config.toml
num_hidden_layers = 14
hidden_size = 704
num_attention_heads = 11
num_key_value_heads = 11
head_dim = 64
intermediate_size = 2816
vocab_size = 16384
hidden_act = "gelu"
norm = "rmsnorm"
norm_place = "pre"
norm_eps = 1e-05
positions = "rope"
rope_theta = 10000.0
rope_fraction = 0.25
qk_norm = true
attn_scale = 0.125
bias = "all"
tie_word_embeddings = false
parallel_block = true
init = "normal"
init_std_qkv = 0.0226
init_std_o = 0.00427
init_std_up = 0.0226
init_std_down = 0.00214
init_mimetic = 0.5
optimizer = "adamw"
learning_rate = 0.000624
beta1 = 0.95
beta2 = 0.95
weight_decay = 0.16
lr_head = 0.00309
max_grad_norm = 0.5
warmup_steps = 502
schedule = "wsd"
decay_fraction = 1.0
decay_shape = "linear"
final_lr_fraction = 0.0
batch_tokens = 131072
max_seq_len = 1024
doc_mask = true
train_tokens = 1144000000
max_steps = 8729
dataset = "wikipedia_en"
MLP neurons of a small language model. Each row is named by its layer, matrix (up: input weights) and neuron, and shows model dimensions 320-447. Each number is 128 + 24 x the weight over its row's rms, rounded and kept within 0 to 255.
After each neuron's rows, "fires on" lists the tokens most often at its 100 highest values on Wikipedia text that the model never trained on.

L8.up2608 [ 85 129 150 146 130 122  90 173 132 128 111 103 121 141 121 122  77 172 167 142 101 136 146 122 122 165 102 155 124 127 146 172 144 136 114  90 107 100  87 120 125  86 133 149 103 123 119 126 122 137 124 122 122 124 139 189 108 156 176  67 149 156 142 109 127 178 123 132 137  80 153  96 125 137 132 122 132 110 122 144 153 102 137 128 157  72  75 124 117 116  98 115 107 136 135 124 134 116 112 153 162 118 122 128 145 136 131 134 124  94 118 155  98  93  98  98 179 159 169 101 129  91 170 113 122 137  99 175]
fires on: "|", "r", "ust"

L8.up917 [ 74 145 133 153 172 115 103 127  92  99 100 123 136 157 131 145 147 119 126 123  93 136 103 140 115 114 157 142 171 152 124 139 111 106 123 140 113 126 142 164 167 131 124 194 147  91 112 172 157 126 161 145 123 141 122 106 116 130 129 143 128 120  98 121 129 145 120  83  91 169 107 144 128 176 151 170 154 149 108 130 181 129 182 101 154 147 137 111 112 156 122 144 142 118 112 107  90 167 150  80 135 123 119 121 145 153 114 127 166 141 113 157 112 130 116 174 157 143 101 133  78 127 109  93 107 135 130 127]
fires on: "a ", "the ", "de ", "le ", "A ", "la "

L8.up2283 [113 102 122 122 180 123 130 170 140 135 142 149  91 142 142 155 162  96  95 106 142  74 101 110 141 117 131 106 132 139 161 110 145 119 130 137 137 128 109 115 139 101  95 143 118 185 106 153 132 116  79 139 164 166 117 127 155 130 132 119 146 119  93 149 124  84 164 134 119 115 134 129  94 122 117 151  91 114 129 141 106 100  82 118 145 113 140  96 117 141 132 124 152 107 145 129 143 106 104 155 138  88 104 164 150  95 167 130 148 123 143 116 122 104 135 114 167 138 102 143 107 127 115 100 158 125 144 134]
fires on: "0", "et", "unt", "0 "

L8.up410 [112 130 136 126 172 125 109 175 212 131 129 141 150 104 155 128  77 109 157  95  76 130 129 115 147 136  96 131 122 181 133 133 116 103 149 113 116 106 128 122 121 112 142 113 135 174 119 137 149 132 154 101 126 153 136 114 111 142 146  94  94 137 124 150 122 135 182 146 107 156 149 139 163 134 135 143 135 154 138 134 167 109 161 104 124 112  77 134 130 115 119 149 126  72  91 122 130 126 155 103 144 136  89 107 152 104 139 119 121 132 119 119 138 117 120 112 131 123 111 138 139 168 121 100 146 132  91 137]
fires on: "(", "s", "16", "11", "7"

L8.up803 [ 86 122 134 137 104 151 117 142 156 122  94 115  81 127 145 113 101 120 136 144 117 135 112  76 113 140  98 150 111 154 115 146 220  86 128 135 137 101 140 160 138 131 166 111 120 122 103 143 146 129 121 127 125  99 130 125  79 156 159 115  75 108 114 128 174 148 124 139 125 102 119 142 117 143 110 161 138 142 170 125 118 113  89 122 160 101 158 166 102 136 135 122 113 120 133  97 166 125 156 133 110  94 132 135  97 127  97 123 120 103 103 117 109 196 121 120 146 127 127 142 109 130 127 139 130 144 149 113]
fires on: "1", "15", "2", "21", "-", "half "

L8.up2063 [146  92 135 158 154 135 134 129 160 140 136 143 115 158 162  99 104  97 154 162 156 176 119 135 146 139 174 142 140  75  99 158 134 107 125 149 114 175 159 160 146 124  99 123 144 152 131 146 133 126 162  80  99 152 101 134 102 127 149  59 150 112 104 151 154 124 133 138 102 124  89 116 101 120 117 168 150 113  86 146 122 134 128 112 124 168 142 135 140 122 161 130 144 141 127 127 146 178 158 123  83 112 156 108  81  98 125 140 114  69 148  65  99  87 122 120 149 123 134 128  98 111 134  99 156 170 124 142]
fires on: "-", "es", "C", "Arm"

L8.up2324 [110  96 145  96  91 150 172 133 120 137 132 116 122 139 141 104 141 113 162  96 110 107 147 117 102  95 119 137 129 156 125 113 142  87 138  97 110 155 107 147 107 163 178 116  90 122 110 177 127 142 150 125 101 118 134 104 108 119 145 109 126 133 138  73  93 135 185 131  95 120 114 151 115 118 116  91 120 179 117 144  79 153 109 111 161 133 161 115 148 145 136  77 142 128 115 164 102 157 158 117 141 111 178 121 101 111  81 113 145 155 133 124  86 128 113 136 117  95 123  75  95 159 109 119 120  56 134 154]
fires on: "and ", "by ", "into ", "et ", "construction "

L8.up432 [102  97 132 124 107  95  69  99 156 129 119 154 149 154 142  99 134 152  99  85 108 183 128 148 139 173 122 163 124 128 169 138 176 110 148 108  94 145 135 156 167 111 115 152 183 128 113  96  87 101 150 123 133 130 139  96 128 106 153 147 102 125 155 107 142 208 121 114 148 113 136 140 132  92 146 116 110 119  97 121 125 173 128 173 101 109 132 137 124 130 126 149 131  65  92 143 124 138 132 129 140 119 158 118 125 113 104 102 145  84 138 161 149 128 104 128 101 124 172 115 119 164 167 134 121 179 139 142]
fires on: "k", "|", "-", "l", "ch"

L8.up6 [142 171  93  72 149 177  99 134 130 121 167 163 143 162 123 152 134 140 119 129 130 189 124 132 195 163  95 111 115 126 142 132 103 138 136 114 109 129 106 136 176  98 124 135 166 130 134 149 136 121 156 148 117 124 148  95 128 113 132 108 122 181 144 123 138 147  74 117 114 119  91 141 118 134 131 123 150 115 140  97 107 141  68 156 144 115 162 121 103 107  98  83  75 108 123 129 133 142 153 100 140 134 148 106 153 121 139 148 136 136 176 108 109  83 120 160 119 107 151 185  97 169 121 101 143 147 125 132]
fires on: "it ", "they ", "it", "often ", "It "

L8.up259 [ 83 153 116 146 119 136 151 120 119  97 105 158 118 130 146 151 150 165 106  99 118 124 131 144 134 137  98 123 146 114 166 151 128 161 141 144 151  96 111 145  96 162 156 150 129 181 128 149 125 149 150 160 136 106 156 110  84 138 138 136  93 130 109 129 118 136 183 107 142 129 115 137 173 126 136 135 100 146 139 115 183 120 109  88 147 123 132 110 149 103 101  99  96 130 110 158 109 129  89 124 178 152 110 131 102 154 123 103 136 169 153 124 103 123 116 174 102 155 124 162 128 125 173 134 112 117  91 151]
fires on: "an ", "t", "r", "ap"

L8.up1813 [167 132 146 138  95  98  94 151 107 136 171  99 126 144 122  85  81 140 147 128 120 155 130 124 149 134 107 114 163  83 106 157 117 116 119 126 147 127 114 146 146 133 139 187 113 125 134 146 140 128 149 149  82 128 123 131 124 144 134 106 128 119 134 141  92  98 147 129 119  83 152 129 155 138 111 144 117  86 149 133 135  94 118  99 104 134 148 119  92 114  90 112 192 139  91 145  84 131  94 128  99  60 124 142  90 127 139 111 135 110 182 110 121 143 125 120 122 128 140 114 108 147 102 103 132 140  65 159]
fires on: "1", "regulation ", "s ", "atory ", "ational ", "("